{"n_layer": 9, "d_model": 160, "n_head": 5, "n_kv_head": 1, "head_dim": 32, "d_mlp": 640, "vocab_size": 4905, "activation": "gelu", "norm": "layernorm", "norm_place": "pre", "norm_eps": 1e-06, "positions": "rope", "rope_base": 10000.0, "rope_fraction": 0.75, "qk_norm": false, "attn_scale": 0.177, "bias": "none", "tie_embeddings": true, "parallel_block": false, "init": "normal", "init_std_qkv": 0.107, "init_std_o": 0.0, "init_std_up": 0.107, "init_std_down": 0.0, "optimizer": "muon_variant", "lr": 0.00705, "lr_mult_o": 4.0, "beta1": 0.9, "lr_head": 0.00428, "grad_clip": 1.0, "warmup_steps": 200, "schedule": "cos", "final_lr_fraction": 0.0, "batch_tokens": 16384, "seq_len": 512, "doc_mask": true, "train_tokens": 192800000, "steps": 11768, "dataset": "wikipedia_en"}
MLP neurons of a small language model. Each row is named by its layer, matrix (down: output weights) and neuron, and shows model dimensions 32-127. Each number is 500 + 40 x the weight over its row's rms, rounded and kept within 0 to 999. Numbers have three digits each.
A block is one neuron, or neurons of one layer that tend to fire together. After each block is what it responds to, as a language model described it from the Wikipedia text at the highest values.

L6.down369:497534480479549552500492508495509521463560507545473425528554469481385468498459504393535467495496448551527507522471463523425531524522538519545505539523527471500524469499555510553570505406525528469528425518494404509506512517506545421515530448546493528541511491475507512517523508509513468505
L6.down507:465518444444546506519445457475533516515506479528480457519441503572527476457521477520548470470584477499439479498474515512524517592471460505464479484499486395485450531442490492572538540439515565535438554481454558471512492521584477535525470424484479502509481506536512569456468535571550505518
Description: Final word pieces completing a verb or noun, mostly past-tense endings like -ed, -ated, -ived, plus whole verbs like died, in narrative prose.

L4.down18:553516564468434522501470495470524506546543478540471502517533603512527466502476526535527519461505570498506472454488432523481546471470569493514519528487497436560464533423507480506473536496515507545527500463387466526443558468465412552470600446502459511508524459488498488513502504446502531609
L4.down219:565496545551461514469461465580413479497577477493506471386602492538489454491451577494521548543505500455467506510507502493549533492480492549520506511484482420478458504508533487583485581554557527511561522530402489451546431483469460496527485483428524556575510470487519486457524500440565573527
L4.down228:429450482469456412530501471551492579574483529460514493455441494530488498446434469538384487510497493449479499531493533497465488504573544521522535452498471524519481473504510614486489506535431512498550550538466474537556475515536532551486533514491511477476481478519522467389554440497442547478
L4.down281:548466488533471465519460503471472487530523523527517481542545522515486572485530501428496491514609447477504524534517543489545533508495488495496451565485454436507490488547478518472394514481426498536531508533460567448494416430538497515533534542522477582485502563456540485463428509444544479528
L4.down298:590552504513497513513495543493442543492551498541527520460541513532565439501458546467467507488479494469501501459527486523507537527494545571497559527468495499443522535512449453476420542534463497441457463513564452386432558537537425489473482529408472475494537600508507526504641536443475499523
L4.down299:500487531494522478536542511457432489508510490500498501510465507596462490508460517485556449492506546519575506456510524525518484493496473438464435417441561514508438513514524429498429510429478490510512615553525520445476519473558498557507503449453520515501471455465487555453521541484456495510
L4.down356:527441554487489483505510555433472542459469475480472551465448499392504449501490424524551510446448537558568495490475518451537528502568432485467457414496480520454464543522552509502525463524524443488555498483443480488385577508525488562521548461487537519582495510503584474432446531457518454477
L4.down508:533510487495504417505500554418514505533465517535435536446556493480517494467477478484448523511491529512547472530538441490575514530537572551437474475464490460505463445523501458507489457450473490551480456498519501493529453526430462528487500487524497590424530531516573559447497474493482429510
Description: Middle subword pieces of rare or proper-noun words split into several tokens, often after a piece ending in r, like Ari|z|ona, Jerus|al|em, Oper|ac|ión.

L5.down139:389554538450448532524515564533482553449432466508502582504497469527498490468442428509501421523429507517498547519451531481489499473573521552464491472554546434571527476467405521457568533528512477505514445525463597514531441507464510517517494499494511484520513491450533515526474488475591545507
L5.down387:482505465547457466555539461491525474512500428519433468510423549509521453461428510491493541538439520493457535484468533447493552470481539567488488489523507527553474491423482492543620529502515514466559566503580488532527454533542511534417566534471494539494504523559456455574456464513478452448
L5.down418:491472520460514439484519473569572523456506534508459527510502483544502499445525560500474530548502512382415540451473479501528537593515493501453518491474563512525488519509457536547471479465459485477579507483478515524486553526424548527475446491529508486420531517445520501493563512420522535496
L5.down637:549604554481482481568531528508500478523603489558457432533486522567540502460413502517455566473527421483511467463495490400526508514500502458560463470539525489506461532550529527452532501528534491562500491506478499522449543473555466594446485437517459519533522526429508487447540572480525529503
Description: Word-piece fragments inside foreign or uncommon proper names, usually mid-word after a short prefix, in lists and tables: El-is-abeth, Schl-um-berger, Jyväskyl-ä.

L5.down360:409490439450520482540522481555487500531505508455437527508518494414478495538460510505523465475490546531458435452530438551450483435543495497509470445516551552417531563555462546520589430490544442487509391447506505508491476496447483521505525489491506583469551513524545437514547466521424520518
L5.down363:540462586446516487481552558540549507468528568560484489482530413491489522527483478453517537454543497484488457509493435492510507527499443523480505461535436436545535519546514472469469499483502524503393452519403542463473420470567459529574506494518472437548529468523458550511493478563507559496
L5.down382:500547520487516499492633578525497511490499477463534461523439559527488483489474462477488453533527492542520548483523453466471544504519485458462481538591466520514464510498474489524462464475550488570450564503507473489530442442494492459395477547530493432480453524541489513428473437475543476524
L5.down536:564491541507470463510526537477513520458543544515440528499573450469488475483476462515444463516503405486451496543591500489552428460550468520546485560582457512513510515530505527478575531460454446520468469446510483463440414487429544553444515482557483520440503520460488452528501512503453526518
Description: Final pieces of past-tense or passive verbs, often after was, is or were, such as confir|med, integr|ated, arg|ued, re|used, directed.

L5.down24:505543535463549498497566489528515500413515475511505507475513471544435491552479510472492477536552479520471518520489438487421472482516440539492482502552463432518539507476494524473580509425410448513457468481469485511467543494474498589434505516467507496531499540496528441507536509515507520462
L5.down207:512502530492507539507436534493536529525532488486494470480504525540456490468539440503512470486526475520519474500517511503499459522621518523467518505487448450523641496508437506502537466503447503475476560500413550522539469526518455463452433556425493544405494496500556475543463465527503453520
L5.down424:489512496487532541461487593512489488470478474556546491416545454498506458544543476493456458499503480543475487487479482492465484521560521515517420584534431483432515501511464544509567516428497393442541595487490506494505451488466612514513536432475513421510528465498432496445520469500460528492
L5.down497:486568490446518473493566442531498455509459432513513512456484440533538492538510539477514466484573501564505521450417472437504524503461531509482531509512464414501489537475506496549578512467440476483504531515409513538452492492524486563483491478549482495483496507484554509533499521490512466473
Description: Sentence-final periods, closing quotes or parentheses that end a paragraph before a line break, often before a new section heading, as in "year." or "(FMCI).".

L4.down2:475506504535551534463533449498487482493550482543513504479507477444518521540434403509521433430477646513562486532559438469506464524558509525434526497559538552495462483548475485590460525508500466569473463480586466517532464481522487476481454528501503544474462514512532474528546514420459455539
L4.down172:515518443527567549431540484483535460524461436464563533453509528473515468448545535536428524540547557460455473455465551485523421445494510495490530486543577513538433428528561493521447539497474487533566511600526496460541510521534486498485514458474453552483474556462481492457559449442466433493
L4.down351:514489424600524509517531465552504492509489504534547499561565512484486507424516441524531433525524451559567519485497462504470534510505521524507524498519476483522482461484496497527560517494523510493556462484476513507551523566529436438403398480507437580430511508432527533467517495515538523473
L4.down381:522475544563443510492470528522507455541550528477459510545487516516448508478422541412521515416403512426528456471523502538558510560505517522447472521524462538453498529540459453458499476479534512581432445438484490492461511496521511553481491498559449480542498498538496567428460628510492514559
L4.down510:539474520482487516434489557536493564586502457499434513520573536491527540510468553506435580502458482486540571496459532462467478502512479489514513438438491487473440540506537406520493522499523484536529513464535472569488482504505533469493436505526498514507431443517488526518475500526529461556
L4.down538:498502487527477483508432396484549502548468583532533445583523436493450524469490455460524471417481498516466407500429537524531502457447491458509471487506553547475524503506539462514506534435507482491558441491538482503457579463509515463532512480571434584486472499511541466512512513498492488650
L4.down626:579460478513533482503599515550513452540554486519447409474491485458468525568533451466562532464510499538479491488576463429555518558570466480453429533492497400491475461473490425507503536551477551448494462527514549507484523548556480535495510557468455506493600504473507477479565473498491516476
L4.down629:471515467474512446543529514553525482475599498487538498392469451444529529487485481522468435530485544486467503480488499458605546524564453456509428495481546510572445559536514466438513466415522468457526464495498492432536439536537461525511477558493452457536538529524489450567513467447464477567
Description: Fires on short word-piece tokens inside rare or foreign proper names, such as the b in Robbins, the l in Jabloteh, the aw in Bogusławski.

L6.down308:531549493508466497484468540493471516433538493405463480509485495531537584562522433505524451469480487491493520483445484562538445474505514491523514497498509396443451520493529507549480447529537540567483437512543394503502417485494444556462505537484528539529529482500523466450514527480519461538
L6.down324:533526550423436522593448448499524553508497472477554461419493560486544479545513521495417449437539490444477520499526490522511521526478451493484470511504520492496525503446489470520461499541472520544464418458411546472500472461424473441444464545430463470468476588558493540522539472461579465518
Description: Opening quotation marks before song, episode or nickname titles, mostly in track-listing and filmography tables; also first pieces of split words like def, know, dis.

L6.down53:543461500537435536528514531508566503479473498525516487496531460556523490511520490462490530449456504473454474530486413486513464485495536434542447538531441545487569476591498525425516563582522461451487499453556500482456515424474550464488543576537434533508503536434486497505499533537529498442
L6.down505:423478437505469476519481531498518509488451547425535448520528530528506506534510502494516542500487530477516502525514480484452557538557491536475443508527479471578455423512479512445462489470515511459460510538526511524465504513415516558557515422524501503523530406513540493570580527540518447409
Description: Word-piece tokens partway through non-English proper names, especially transliterated or accented ones in lists, tables and romanizations, such as Be-ij-ing, Ma-ay-avi and Ku-amil.

L5.down209:522493538569534474424418419473455524514544414515430372490527480605470524459476476516536472570537486548483518464560514525424488546497566478531489527464495551546577540483568539462412529478487461443548513535571570471484503469501536499525523475486478482499543505443435477514483548418512491437
L5.down422:503485478501487535552568518500569555533491462473537515525605495533537524450491495557514487508429558505475466488491499556516496555484482491590495473552472507560496508524496523524540502439481453424485500496522559601523511439480412485509489471557505497475398542498493465482488492463558463442
L5.down605:450456489516471522503495473500514526519473472520471528531516506418468490481507480507530479443459505484506520466538465467549513480510481535469462524520509455465421494487559543563519477542589498452450531560625483468453473479514493467548565516515450471549465498472466498492529422492496479498
L5.down631:551486521508463477520526447485534530476450588529473583550470515496524537463440473534470513545487455450535472446547506478498545486546452489542460480500424537450455555465480549538525528493552513477524497482546496503508393480461564496468489498444472535432459531513523507458570574503540499521
Description: Word pieces, usually vowels, that finish or continue a split proper name of a place or person, such as Iow-a, Lith-uan-ia, Sury-a, Krist-ij-an.

L4.down23:468470507531480506501456457511468570597519475497425562521529469511503545476524470554499560540473482550521476482492514443472485582515592521466511471491514487511428518497466529537530504412505555466495485549509532481512507456426477500497480470501517494419587425517533474519503558534486494587
L4.down50:531525485457501476483558504478477466453449539501474522514579560524497431525528528538487488550443464484498561454508562497545451427465450482548474518504507541536435463443501488489547508456488475471498571506484499415463533464433467540485482481570493522417580519443466531460544414404491500528
L4.down301:462511557480427487547504511512486502440455577530450524425474466495482480421499477427528498434502531473463498574512407540520470490512497482451501449445519478560501541527553491587494446441547507485548497513518563466516552500524524532534454453589471491470512428500568465465474493492442559511
L4.down318:445505515441535516534529501554426525545480534580517480478551486422465500466550441474521484495489516540546492535504575444549504483476511421504483506504559509526539458464556478478490485555489437519501503444449504503516444451540519496562555514517521508511531510512462552495581503553533566515
L4.down437:503482541434478519490508465426424543569500577464537511483547480539455507474473537514464460539516476497527583462545504465538461472558513519519490498492473429525572521407514541435512433561489576482545530503527502481547509551567546460501517500511510464525552536492600455517499437506529440496
L4.down495:441541560466524566476546562514497534519500535484498567468503536519417491521538501445460496458520473511516502583442491467488538466517532562483477449515511494529529601483449530475509486487480535495452515522459531537587526469482479430515464493426491459547564441555521492565457451515468455516
L4.down531:522577558421509475511518472483482531454469536443519416486462529615502483491519599541507458487544473464446441491548520538496447496552497470442496496502524538475481560509438487502490534421508461514491557502492470582470549498479524494530519515532450465507478540423540476466439513450536543497
L4.down573:498479441485517490506525513501467469486587488477465504489403521503500540488499506487518489446523517442427484553411502503522445490462484530477460490453445487492537508426614488473557484556474471469505463553494444511547564508497560500491545515463558512524541498451513498550577476531531529471
Description: Past-participle endings or whole participles after was/is/be in passive constructions, such as confir-med, was known, be considered, described as.